config.yaml
n_layer: 10
d_model: 704
n_head: 11
n_kv_head: 1
head_dim: 64
d_mlp: 1856
vocab_size: 32000
activation: "swiglu"
norm: "rmsnorm"
norm_place: "pre"
norm_eps: 1e-05
positions: "rope"
rope_base: 56200.0
rope_fraction: 1.0
qk_norm: false
attn_scale: 0.125
bias: "none"
tie_embeddings: true
parallel_block: true
extras: ["capped logits"]
init: "uniform"
init_std_qkv: 0.0165
init_std_o: 0.00369
init_std_up: 0.0165
init_std_down: 0.00227
optimizer: "adamw"
lr: 0.000536
beta1: 0.9
beta2: 0.95
weight_decay: 0.084
lr_head: 0.0132
grad_clip: 0.5
warmup_steps: 350
schedule: "wsd"
decay_fraction: 0.591
decay_shape: "linear"
final_lr_fraction: 0.0
batch_tokens: [65536, 131072]
seq_len: 512
doc_mask: false
train_tokens: 1799000000
steps: 18516
dataset: "wikipedia_en"
MLP neurons of a small language model. Each row is named by its layer, matrix (down: output weights) and neuron, and shows model dimensions 432-623. Each number is 500 + 25 x the weight over its row's rms, rounded and kept within 0 to 999. Numbers have three digits each. A neuron's up and down rows have the sign that makes its largest values positive.
Before each neuron's rows, "fires before" lists the tokens most often just after its 100 highest values on Wikipedia text that the model never trained on.

fires before: " |", "."
L6.down1638:458443508481504529506471528478474522483483471481569503462518518558531528527478505476492546478447488472503518508492508456526495503506508517481542478454473522510478480480481442526469492483532472461497497514489458524482495466534499530474518534493458522486457535484477502527516560525546476465522501492537490504490481470498536476489476487507465470490509479550540527476503494513508518475513517494541461447489505470503539492529507514488529474493518516503509493514498506533523485486520465496532512522528488479498478526509534536493498472489555503506517464536472504496499505525506466521

fires before: " |", " (0)", " 0", " 1"
L6.down122:526481491530455468514467532519518440507509495455508518506522521497543444538488521491460473472485492533517485529503520475501461506463477546513465512482528507523547486492487512542520459517538513493518541500469522501525521512473543564444507460486460461411534503470485479512490491456536500529482500493509508503504525518522568485490530477521476528496493495512497541478516498500513491496462521549490495447495539520478505517473497499447517532546548555466517496542470464482461491447491481510514462492490546488517468493543536523428546541473482495520515477499487511497508525512477485516

fires before: "\n", ".", ",", " |"
L7.down835:492494501504475489508515501472465501476449513529491460467472539466497480502521506460489521507503531442522508552521509501494540516489508528529493523503525517536479503521492498529496468503508436530525498507455538472493463521508511469494543499480450494492491481486543462459535517487526498500522502501534514490505521540506502494514470494495506512493481513519502517510480450490541512515474518497483514488502497483518514486538462465526472505533512471497522509481513486511530470540527488467509505466514470502506515505475516515544506505472520489538486489511529503504514540501534505497

fires before: ":", " /", " was"
L6.down78:520506487496537505475528524500489498504548519510499551471531483462481480457456465469448493510486476502503537516507493491451523553481517524489514506499520467460500537508522482503494495484514468486468500541507521500500479485479511464480477499453542510488527539438509483464492475470478510480430471510472498522440474538480493475474529520515533494492517480508519518480524492518487527506518496510527505541537451522491515519494511541537493509515494527513490490518495510508556523483504525461503492505496499494456525463520497488547505535450499523498469537495494471494517509511482492538

fires before: ",", ".", " of", " season"
L7.down1209:524521525504503513532503504513468545535484506522520480501515505478503485480512465485526476467496489491453498529514469524524525517463539463493487469525472465502502487516496459516480485503530491483471490460508509460561524524481456492487504488488527509505454512532507451480497488534522494505508520488506426500490490492494493523483512484495533442497523501511520519534530505543526510493518486480511508499525506525452459482483516503477519504562499488474509497513511492516491505550517505503536553475482473510511525512469482480523524489505527490493486500523518509462506459527469520536

fires before: "\n", ".", " |", ",", " F", ")"
L2.down413:492549505488524509488485466489522505506531510487505563461437518496434514538526484502515502484498546464537468538493546518513460479538481489529515476518481483497496556507502515488491528493530503509521512488486479521493498519505469478500514512484513511491527512537458487485452516487513491510525517504545549501459490507499499493458516503531481466530514501447485482485446522491591502502487516504514520475513510462527512525535519549501514497535514479551510509499529512520481489512532526484569518502501508507483511551524508479494500517501480542494476452522501467513505523514524504462

fires before: " |", ",", "2", " as", " in"
L7.down542:476508495515452484497521472511489469491454532494502465467486511452517503478506508504491529473451493455509480522498538485503488536510464528519454516509509470476506470464529486481518493487551488486518492486488508544487511476507476488501501531490512491483527471504459527501502451511570476509505522496506500486495509497543480504524503474453481523513488522531506493483500526473556496432523530467520507474535499498484518531473496469501475499436510553499487519490489503472492541523471455522505510509522541581500471473510499511504494504537534528481496488508521523500527493458486468479

fires before: ",", ".", " in", ";"
L6.down406:471481563504457455530491504482515486458488450496528547467480462514503482504474477523439519482476462502482529514443465489510488514537458517499477474498469477540494483501523496469514529491508488495489470524502480468525512498490517478482529458495519499491496498494522501517535483490519509511513529496477493465507452519471420478519457462537489541488515499478557487531559525463472510452501489454553508460505496509520553469534512532474500508496505518508476487507517481439517512538465525475512456496498534537498470490506484485498446492513514479478498518498517528500502496497497500533

fires before: " |", "\n", " 0", " from", " 2"
L7.down809:432509505534517497485515502481499497495490521491500470514493503463524498502540493479476484491463471491516491525496494518503538528493521494502501464507491482495450534516561538530503489475451508542506510534483513501540525523517517552477518490453471456485514509516566537513477495468505536477501511457519444512533513480537470464501516480501547504509520465508502459479482527490487524513452499506527490517510461490490487459475506491497459531515494470522518479534505466511487482496486503441497498480518473485465484480528498445523485518559479556458509497522499520501520537506532526496

fires before: " States", "|", "\n"
L6.down579:479523484457531508498515477509499486489496478483476527516464535499498496482525502499478537496485535490499507513471513500541545529495510509452475494502515474497519504488494500518543515502502507487498500496498533522481526546530536512509498491520519498501514525450486504495478523461550523498491484505506499510478476526498503507503493549530540454530502484484499468535479508484486469544527472498507487526535503487482519536505514464476478477466475484440522512533493536509499487527519504492506488489504503507516506545460466486489540533499455536521517468492492468502508506494522526495

fires before: " |", ".", ")", "\n", " ("
L2.down1252:534563493499502537525459497486491507483530460528503536509538504464536474517480463555553503524547522501436497541480466460469485528454493505507505508501507446514480476503539520499479484499486479550512480508483523528490531477549538498487466509491510497477503517513526505515527504474517526540502526514497521467473478529529530502489466505475538506498493474485531498514477531497624479492491474528555500488457520520517502518506533514480500496500499516538511486473502541482511501461523496536513553507492484518507471457491485527477531500496513511519522487451522487535523493511530514488

fires before: " |", ":", ",", ";", ")"
L6.down1215:469495522490517504471513507486503496523462505490549488526483483505528538487516499504518539525518511512531512520470548509537485506491471489463482531518484541523502505502505450475493529520464513453515488489545517503506522450492498466494489514526480532499505517503479473541512476498508480530477511502506526513484501478490515522506488483476508554465495504488505545528524557485563495507471481529544478480497490528489495485534494523510446553517505504505524513510512511538520485448497482518504521479544529464515468512443494528477510544511534454501502428468497508533488489549521506496

fires before: " in", " on", " with", " at"
L7.down56:492534457475525493545513500503513509466502491497491483502504536542529520521472521514518519523557518472522521495540529478508521494460535472550514507495495477509472470527505478498466504501503502505487480519502524480500498455480512476513512479513486473485513529519524525467507462516499514523516516507474466475537495489536495491491577504481463557484516467463463476519445488492544516509459485465466492541488495527513533505464541534547504533513516507474459487512514530508502526480474496480520469493513501499523505495498494494474504512522475527525480484503482449512497546462498479510

fires before: " of", ";", " Forbes"
L7.down1123:482512513465497530534475485505503515490511490476525531527524465524538501486500476512494488495486519448516518549483482523485526489505548481515535516515460458548484489439517506474505515481506468481466522557470526526546498510465501454488487540474522500453494481507520444497475515538516510475480472449458474457479483475465497498514517474508463483501515510508501486510554497513546484479506498457440511461491555505488504494488492498531517459472471553515515443537481526506516518478479505476492532500502486507515448475442502480509508490575526499485471501511514514489568480504507498542

fires before: "|", " |", "|---|---|", ";"
L6.down1317:478463508492485491498490456518513508513475500506508447529489517537487517497533494476503540523481485524519489531493504498516520537523498482457503513520532498501519482486481430521471493474492489488534476490488470493454539494509475453456528479490453490537471515543517516522491469484506530494505489499465495517502520510513500506497480516527534487464505480512492525507517474519449534513476443504492491463472450498474512517514516461494499520517508511508540505514518520536455502472515536520540505521481513478476479492498475461504498513490546465489488511470510469500477525535514551506

fires before: " /", "s", "://", ":", " (", "\n"
L6.down1387:529518505521481492498443483468525516487536483529485529523514484454557535497494522494486537505487475494494519516465560525466537510521510521504540473458498465503542547502458482480513487495511507536495548543477467512448470506509464515453457515478507479491508490482570474504481512420484546474486475489484532451480501487511479488518512477501479519536482486474534470516493540508492540527505483495497469460529491517509539512465509467540563478487516507459532500503500503513516522489500539503503540537451507484485550529529514475479553513517506475535483514521498472498454508532528535525

fires before: " of", " to", " was", " for", ".", " in"
L7.down749:515506522504503515493444526513466519507452496493472504494511502460478498492517470498515502462480477519497494551508472497491511514526472506456493485516511499503492489490503515519480488520459483508488514523523551490526456471493481499543530494478485537531504518516496520515555520519517482503452438519476521497497481501488509512537480507457625487491449494511512491528493466510550491473538471474518525522557506507478512449487454475517481491540488508512497471485559444497548479489517486496506462462511545510508503497466522497484529522551497491493479529494485477495538481515486487479

fires before: " of", ";", " |"
L7.down268:526491502482518521507502529479531488508511531540493528475500500466534503494502524493498511456552507552490477541476473478443504495531504526514457538517558476523523492527525495528517520496503503477513515542524455517512529501458496516516492504476527519504546516459537487493500503453510466478511505517570540525514490548502511503461527465471507487518451443483471517508523515470442506483469458545542520491478504491522505436508476489521484488519414591532512491541496465470507516501491541513550519504490501509507480518507529467496503502525541499555497510514462470523499495522530489467

fires before: "\n", " in", " at", " with"
L6.down245:484504469501477503498516488523506501491512514486535537496474513488504511514463509486527502572517516508506522518485499538441496428465506463461460506486520520509522522494542515499519503483476527511491479494526546443513453507476501475525500459533509501456521513497524491500483462507443497458519498512469500482487505513486487461498498529520489500504538526519573466507466438483507497545455427465482503500449492471512514506484495473459517469484561451542509536475481532472501502496514523512573493476495522492504537492486466483480534492493474482543532494540522473520507491453489473483

fires before: " |", ":"
L6.down543:495520490535487490494522526464531518430549491476497512527515481578559494525505491528517539511451485489477487519501501488490509463561484503486487489519509475500475458512501486500474481499434479494512516486504507530489499506556548516500478513507499523495490510473509508530523487522474489503503532505458500526481510498507518462450508463483499451528492454515539516479496500473551499521471499516484506530533500490496476504473523487530510484492476526529484540536481520494488494522480469507485560525513510522507479535493468496473495477510551485513499474525533503511506481495530476489

fires before: ";", " /", " |", " ", "-", "\n"
L7.down904:487513486464547532513524522466530523494481513458519543511507506474500514470505531522483528520500531497512523531515496490495497502522525496512455495529494459496493503526461499511445498509508511478508510495490462516480493490507506468470498510512525491495504552508475506511470479495506522517472490493519495489503505514477543521452508478522526504474523515462495524482466475497428509502505473504462453488510520491460485437495538496488546500495529537503518520477525507446530492499506491490448497488507496480483519522495521479500490500481488530500464497498509479476485469494501514519

fires before: "==", " |", " ==", "==="
L2.down73:522538505516459490505479550509503463483534526491458464496515515478474503477530442477540501506546495512501464534516530475519500506471541489492517542488512467491484529467502470482465546520553487489491448539531472495538525511476477458495507474514496496494503508508489509488490503488482490507490455509545506478525495500468516511516503502488479529518474512472519474499459525515645510508510531529494492489488550468505507517500492487534534521449527466517479509480517522505478578460501507496534485522438518525522502494466539487513486511497517492480539509474500503522517546542536481482

fires before: "s"
L7.down663:461520518532472513478481427478521528535508494534485493532476521469496505516477519521534505516492492518520510501481501519536465451544486506534486491491496502493493497471503490524499518519450492503511495510545478514488491535473478494535500516441496535451482522522450556464437478517533476503505485475484511528465571506493494541493570511490453496501496535467511453496491517499448477486486530551496508508461508506471532499489525500490500485510502481488509519473506532487490508504493485496475512507542511504473470503554484461528491517500498519527505493489482432497495534480473504482

fires before: " |", " 0", " by"
L6.down1546:496522512523511502502462481522484496452488498495534494467527506494503543511481492522489479480508506523527475532457489493506505500493507504472530510480496518497482513496497487520516482496526554463582509491513531500516488529493531471428499504548502471486479464515465475532490480480485450501470520497503456491495476543498526481495514447480522488528519482501512506493433501505501527487488485517507501511468473519541496479506490530458535516534486488530517493514496497498467462507494492502496455492477477522516483444548453477514535509532519458479465469490523491511485521523505475515

fires before: " of"
L7.down1461:498481519510458505493524508481531500496517481537493494473520525448502515482554495485462494471524532499468520516481531503493527514554506537514462533491526453521551502505497507497518484469481529491531517542518486519483541492505492512504506522460496527484498517494508491482556486489512508465543511509496556520514490530497526521472466497421471478530483494507534492503476501449487483485492480545508504547498520523473488447459494513493461497519488582483483458487472466495525533463493523488515521479487503457489502524473545500503506505497533471546500485467495482498552477522489498465

fires before: " |", ";", "\n"
L6.down1574:487507506491511495527481529528529518504496487505469436481501512484478454495474522493515539469510511498484518517534482448460501483526502462499505512479501492480490488506490512473491501488518450529533510501532497472506504513501480521519505511473476501481487513510512457500501510547520477528486564494505520500453514524507489501482556480523515491487535486494523523558517520483472544499501504518525535506513487482505520476491501452478490492498485545497493543495538506495521513523484540497505466484509514500530477472548508507506489534457544478539498437447506506526516505511457526486

fires before: "\n", " |"
L7.down785:506470477491505511462480522452497529496521481493479507495528480545470509509487559527446564501474455553515534499512497520459503494556531497526502521507513481545479490533471484481483481506482459533474496544508503495489482477462501470552530537491483520516502484511484525488475490480472506469536548495478498501475520450531499473498535502514462498520510462486509460504509480506544504492491529497487439507486525532510496490511487467514486481489424478482494495506504492542507530503543509526488509498516464495517466544542466473535517501494467480527500482477504515490520473476524534491

fires before: ",", " he", ".", " and"
L2.down190:514546519482514485514521490491547464485485519490523549512520511483498497500507466500529494524494502519466501514451477543475533506495469531484458483513514495457519515534448534480526467517482513477476451518492482537506498522490523485494454550505545477505489566530481487531527504486535501484519517508481552485524484508526578521484475492483480529508482493479523486514542497496511481515493459497521556480516522479555490506521509459499507506520496524548546496513525477548500504492521530499493484459484490505495523524506494500502428517496513515506473518486511458454508488524528509457

fires before: " |", "("
L6.down479:483538486513507488519518477465509472520479473500473520496465516493565455446522521534456476545495487507498511462494554498527539542486492519487476499526488494491511482551498519519522465468533493563510496481506484441456520491455528515509483494498554500515542542492487508533540555501490470501493511473527499459498526542513536464510456522488523475462500518547525513499519527528471524532504546432470472539526519464526467466526496464491505517519485514485483527513533474507524486486515517448509530529495515468514507452447492516534508488485504535534483505510494467501471525470487538468

fires before: " 0", "\n", " |", " ", " 0;"
L2.down355:487518487464459500455565507518452502536469424491516498478491480505518527497523489516538497466506488492483521512516485464463509538514496532517480500487506444502567478511477496544540513530491496525532503505437482462514455491539486520477520510538492527496537537486506523545517481483504458475470524509570476526526515515530514497490575524460508496554520476538500491473530511460584520513498461532486498528540514479504521509546481497491473491489477498492498520475515480485522548498485521462534477542486479542514503489483526502489496522521484510532460510495500474468517504495531496496

fires before: " |", "---|---|---|---|", "\n"
L7.down1323:472524480523494509509486482470545537487497455523501499476537517513499454489515520531525549528498475492513472511500500516491528519514503511493527533477518510492536499523514425523502515515502478500481498522459477501517521499503469539508508468541482518436536490490505493522497518494481513494509503500510479489514513527528481530486505468552482500496489454493495523473491516512412509548514511526482489496509476495469538486484478426489499463513530488514509512524512527516441508536456529542505521467527491503491525519507504515525487500530480532437522511482487501524499527535492484494

fires before: "\n", "ana", "es"
L2.down646:511479539487542529496510519513476528491504480450487496503499495485498495500469487537496490474505547522481515486487501503492519516493490483493503511519500454509507469498529487543466504515492505521517520487491468514505508490492512478485494506506498496521501513457521492494538483482468513511513498513550470476502509514551512490495527542523466493546494487482503478564476535486472535509502486566492529503529461525462475507506495502480501478528499491489435486497524506503514516518511499469483528490521493545468557471470493457503516510479530508473473457544497526462507487491523509474

fires before: "ed", " to", " in", " by", " |", ":"
L7.down499:492519506501483501495555510474525435474518505524493474477509477507552495515495504487511510502474519512553502516517511518505481489483482501482506465465506468524466472541513522531518477486514475477502501503528494511533441498503515567486494504483499455526513530537513521506528505511518493499521499496505542462500480550497523494464483467500471473517478537496516466491476517551524507512540473528515529454524495492489479475495541522514490502496529483511486524494499507501469453527436521526520493490527492488454528485515513503491520491481496504475480427537492518477516485488526502490

fires before: " to", " by", ","
L2.down1223:505538491491499493480503471483508544533510544461505483518543515494479499474511521518519508453531510495487498486535483513495517524523513494512508479507474533479518490473521508471518473489520533498494538460480487509473522506498497497549489547525485536498506527509489498530498518502519489468512464524529472486509512511494528510501468540470469512523528463494478538484481497514493500482496491530487504520569504500521524523509514492497529510470521491519501525460483502533543492471513467487504471517447516484496529493493507484517472518464542491505499537487559455480491489487500498483

fires before: " |", "\n", "p"
L7.down233:468535535514495451500477505504517502533499488459483472533529470501481476520518518497459504503504539545478496517510507520496491481487471547483494523512458539488447477515523499505472507457479452522518486484507462530513537438508482491502510464487503479529473523503541453468437473475485477496502511507490500485474476511488516524471494476514489466482455507484517487539507530511578472483491479543519523536458450517488500508485503516495522511507500469490503519526499500493511468474488489515476495500506533515448530476478506494497458523487468480506499462486488491518495481496483475492

fires before: ",", ".", " in", " he", " |", ")"
L6.down1603:507522544517495510499502502466492488472514484512532485478520506479499474511507486506477479473482530465503457527523492496520492525532452475492514476489513489483509491474497533507476488503521502485500480458508506473523487491456519499433483540494449530477536560483559452497460514533467486487523518451534518515514503511508548487502488496527527446500490490463525479495501514482507526500540467526482488477519470493485504495473505514521482490499498547521464478537570485480456486496497459548517520505499534476485551459506494477530526513479509495501443497494537461490529502484495493516

fires before: " |", "\n", "|", ":", "|---|"
L6.down1335:467528511490503502509496509466474504507496475482524503496512485466501470503527518555502505524514510500505484448487477443512501479485498514513522529520477469442498517527530519515475527468525497494491483522506487509484496474508518500474499510550510485539507505503562497484524524493529522527516485470499494459508512463474520512512499494512426486468482474524521529515510523534383454515490533521510508521485488515515528491496496501535490508504519496480482483515511501525488519482503513491518496515478494476548488500474521506487498494458516494490512527527492524471496597498470507492

fires before: " |", " -", " Succeed"
L7.down1458:440463480497523469516466506499507492477473498480556496460497502505490509501530501478521492500496498543496535515498517469514517501533500461525476505481503458481520471514525507472458551452491495479503464511454483528524511523500495497478495471487460480517518551484480518520489534470520544518465471498540473459489522522469496473514507503502445485521478481525501488479542491487522538458548499504497539457470528526502508490493519494524488480464477525478498490526498450503493489519459502499526493500497533481531480506558471491498495508486493519496491456513484549498473509483471495506

fires before: ",", ".", "\n"
L7.down648:498493512450512477500526502445527472481499510508518445487476475520449533486518483512511488454484486480562521505485522466525469467520493501516481505532485518493497491525497523486501532508538482472510515528461494438503489530502519499507487507481493539502485505479448491491456518503487465502495515523497451508461481460477470489545496488468491508470499477490489511499512524527539493448478453535484470453489536481507493507533515476495467541474467521516511535498494479488507535509504543461512468500481515445484515496538548461499497484491510517509498477507521531529558517488472501463

fires before: " |"
L6.down1273:449521498468500499511484452521477516500508500488545452518544479509496529467517524466506521536536520540488470503526483497469509542503493498463480504499496496497525536524491500453507507484497498451511479458487513490467481460483507526520519477498520553540517475516483482485490525512480458552472467495511486463486477525494486491483502509488481510446538513512503496502514532486535513514506503509485503545502502520488522490507498444505534497515539523488471526496530488473486492471513538505484500491506493516531498499509480518516509511493513442485479467502503518564514524533495509485

fires before: " |", "\n", ";"
L2.down1319:488501477484473498524507488537467537494477484543541481489492483513478494477539474480492489460520482469506468499485500498447516458494545459533514489526517474517530486495508482545501496541484485514526487486526582498500481518557516460473500510517487511447453502506472522481547516491504505480465525519519447483499548496520519538469480504514489478527491486536511500492512474537429494515509490499508482538465512483469495491484503508502506464458528511494508513519499475547511513491515512516568499519476506474532496491541482485493481510521462503465461465485507549524452502523461481510

fires before: ",", ".", " |", "\n", " and", " in"
L6.down441:492464503478508480520500537498549490492500519480525495480502482503456491498543512519495539475463505481536522507459507507486441504490523508504529518517477505516508529458500517478473520519543483468524509512534497472520451526431464522536514499489496493494500527505513472526513449452498509518498519464505489464487523485474494482491499525487486443486492522548505522521487474507462501497487510480489490490480528457504472528515503503457441489500493516530471557539448458504444522498538519499529496545525515484461475515472489503489510535514492469472529456511509517483513512503516494537

fires before: " of"
L7.down626:488530511462474526503511523521531490528525505501453538504487506507519528507475480546512477496512516532490470511470501473520512497513480514466466500481492501434517514521498523439463494501486539496487507551519501474509514503463514515513521448496478528476470519489527518482544439429528465536494475487560476484474504483511497535488507523523501478466444514504472545502524494499473524498493517533474496496512517504489510465504513504506476452505448509536534492525468459513508525514514538529529502498479519494464489504545508451551521501482522524458486530444486520454519521453504482467

fires before: "s", " |", "\n"
L6.down154:517501468485520485532518499548505488509536488550505467487520490501489543504515495504505499535497458481556477508504478558484526511485562503513516530493473489498537528508470472479499512503482534545447521494510474480474469531507483523523523498513509497551483510485519474496486544498478494491491509480503460485530522518519470478516452478500498505500491515498450456453518457519537488510472492512526470482507478478503503534498501480509509489462464534521477479520519489536465517467478486508522469506475466538489509500497526563499501472521525526506478502497476472513520512474495577476

fires before: "s", "c"
L6.down395:458543468526469527523503499488476517554524490454466513505481497505494545526490515491463481475497494484476475498522479453510457535520478497492508457508517527447509476518475446498526540483498486483520534509536474500456553505526514495493533540462461479525489521512503507462469498495519439495516527484506493531535479505479441543498558504515528525519507529536503503530534522532378483521510493504473529470479472525513511505477507482522504470462472506520546510515556516548543536457494484505495464468515493491543516535508501501509509497463516483460543481500479504491466524548533517519

fires before: " |"
L7.down838:467543525459483487477511509516465463458506493483483438499490497486513493517505494486490505527451516511497468477498491522518529510498509465479475503439511472444490483524465500480539445523528497481516512444503519491443488473539502490546487459525483506494491464484490500518472520532542478495502508474519505470514485508504461494506491502521501472532528542543492515516525567487540470462511503469529468465506499514526511521525488497463492440512517481496521473487505497524493479489480502504480505465498546477508499502510521485474490439504506432480481475483495537540530533501461500539

fires before: "s", "t"
L7.down978:478497525565477510482558489507513512474534490521511548511510481493499541469470507522479516495519468543505532503521433478497462502502476488471489526484503500486513495475532489472483486524513471479518457504486501485532543516492521505555437501494484509504515462553490524465490481465493503482489471468529513525516526525482485469560533521503483548494477485481515470481491518527551474476535474507468539483497505506540500525505515508517513506535470482516468504520475501493458509504488508462491525543512482496485495490505534476474463509473503489530472524508489525507503546519506517531

fires before: ".", ",", " to", " and", " of"
L6.down411:475511504494468500497438552460498524491492517536497480506445471509464516478501471502502489461489511491513484527458516485532476510563530493510517496476452479493516453487469491505481524535480488547464505518541470493545501514558506447541528463504498522568517494548504510506520505463513508500464543456495491516474461454492531501480500507517481498535529509482459487491487506483561492499498483532465446485482473512498452455486489537468534464531478533477542505484470467548525509449459495497531501509438504505483485462507503485528471546531519489484472468519521506470523452521508523511

fires before: " |", "|", "\n"
L6.down1339:487495501497507523516496461489540528478471526537497533470476505521506498488522544497476524523504520516486511463521475443507490530517515504480497521515498538495491507498502466509533492451554506501498474460494489502491524543491541476492517503496490539502474541526487494528483516502481497522457462495500482491474489481507570498479525507467493479455520454553511480501532483501559515526474476501501516483488502457504507538501469479492524491496463530506504498494486467510508554469509496488487474501487506502548441457536516506472506484502539478510490511507450516511535521517498471486

fires before: " |", ":", ")", " Gri"
L6.down1104:543530481516493526501517492479535522492484480480491529535513553492536485525488503523541475477497495519519559491507492522476527545493522474500506498547487456511496545538531490510515506461501488476479525511510524521503480501513498513503511543512506465475522490480501500484502476510465495509485491488533548506464512482515441483499509525472504506518508535532531485510508510464532514491533506483521496462484506511525481500483539494548491506483499471526511492493509510440500518547534495413510541557489497539512477508477517508472501496514472469547499493536480479513515481500460532469

fires before: " of", "==", " (", ".", "s"
L7.down245:527482482492498525499498499475481473518520481546560452503517467462494467496505515534511471480517538520519514502507492488523477512502491501455506515506500433486497516489542437496502540481474503478487527500521492477544514487494502491467506494492532505515517491514506506525533492512491508512450521522511514465509494514508498484488472503473519488525464470542513521486508526473573494486522456494481478533523558458517475485500479497505490523485533498487475497505537474476475529477477476460524504501520506520455496554443481506462490519489492484510480539516537516494478516500483496494

fires before: " he", ",", " she"
L2.down798:511530464516521484435485534492513498504509492502511463460493502544497469495511503478540498518495503512489517565524468484486492507521480496446509511511475451435481467447507472495552468492518506499508531513459508506521533493491487525509468512496517462503541514481510498474477534511507453487519489510527462487470498512506497483487518514489443510506495496499489521479509551518314475500486530510485521489538506469514514494498529510524482449469489505503466481480521501547537543471464509520518509435483457465500523503544512483547479522508534486517517544464507485509492511497523461514

fires before: " |", "===", " ===", "==", "\n"
L6.down921:465479507477535527508503496504515508472501523509547488504510489488507516531489531492474482508484484489524511481510509517496503475505499513474513512497498459575487512509484487458495482493496511490505497507496481507519471475487484481504500550476467515507511499478483512493469499521524474483477507470482428500500469509474465511516488518509551515500504533481504485474489510482680508500538482510558516463477519491502493499506488494512441528506522493527522522486530540516522506511488526485529488466484485515461513491479496511494523541538507441495502440501483492549465484532499474474

fires before: "\n"
L7.down36:523509517483535492515475546497493481533513512513491470535467530465481503516508543483499502475511505539465546466505493492475515467498490522510517526464510520511525529501494502442515490527513464524525499539512559466540467540497464534572522459463499558508509497455514472499489489498501521503479485508510476524493493496498458507559513488494507481534489541511471515494489488480486489486494510521471473522529492471512478451480493465517477492479502523479491499464508513453488484514459505488513500501519525485512480503509544487504546514465545493514586473451525507471462476503469527523

fires before: " |", "|"
L6.down796:486458540509445512554507477519483478520481502530502523491522517492500456492499453488513533501485493494480506520503468523429531480486480491516482504496510478498487482459476485480505489489501497511542432496465487509519490493559482523473512531502512513545544509542519526484489453505551490521506501480514530543460523509492523475508502484509475462522498519515457507488448504441512488437542512504541534518482514481489553538482472499493524449503468469552520493486490576525497520487528523504495489525501557544507468473517496487506465448440508472463507489507510530547504522515505449523

fires before: ",", " of", ".", " to", " with", " by"
L7.down23:469490521524547533522466511509490480507515541508469474466523513492487464481472494528520515485509546507519509540428519506509507515449473473494488511500523462497527456510441508577511513510500496470491489472488504488515522502515460467515509503524487542501489531501512480498507527419554476484478515499525528486465516511485528487501480505504513516489492555496540460494452487473557433515497501496476521463536496496534513501489514522497492473518528494528482500528528473551517529481475493475543495458511510497544490495513517476522505527513498520483494480490497497492547499503459506500

fires before: " of", " be", " to", " with", "ing"
L6.down37:535467508482512558477489545479509505457515528482484518484546489496511545467497522540490470454481501483522505503474538486478505502533527499542439521530505465525506527524517485474519511520506468478506507526486477472446492456502488466495518518519519482489474516511522486498522499524519513517475494533511484508522521507482497520427497502499493529514508490497522499500486472519476558496509470520483494503538525484452492519528497515492500493501469550472516546507499492476509500497470493524490516505475513507487488527512496474472502507499546477494469512508509497412503488501537538509

fires before: " |"
L7.down1614:472517510498468534503487508541516509490436494506539467486477481509528525500507521513501504465521526432495514489511502483492480500539521486493468489503526491508511511485511489459508494483488519471503520493427528532529527528495502506534480521488492473516494462510501505482474488534528520558484488516519489491517471516550460486475479457485492495474487459529506478505518529516540512483513483492499510503466483503476482458504463510478504500482488482515519501513448469494485516534516458502491482461515495482514499506504527514515469510502496539470499529474539528490469459529472515516

fires before: ",", ":", " |", " to", " Western"
L6.down1248:452520479508532493511511532498518505502512495530517501480473492480518513486531517481514508488480515490474485494496516544512490477514477468503513510509477465475474518510530553495494500472526535433535505498522521492515506515460493485511464480507504470480502526465512498520532508521511481525515471485494506483495551492472561496556459491494484508561483582462513516496533475487638542526494483472495506513550439481533525482543487511535550532531530466506512500494473534481476494503496508493522467489525519530478447476478482485510526464537536520517463503478513463469500468479489536493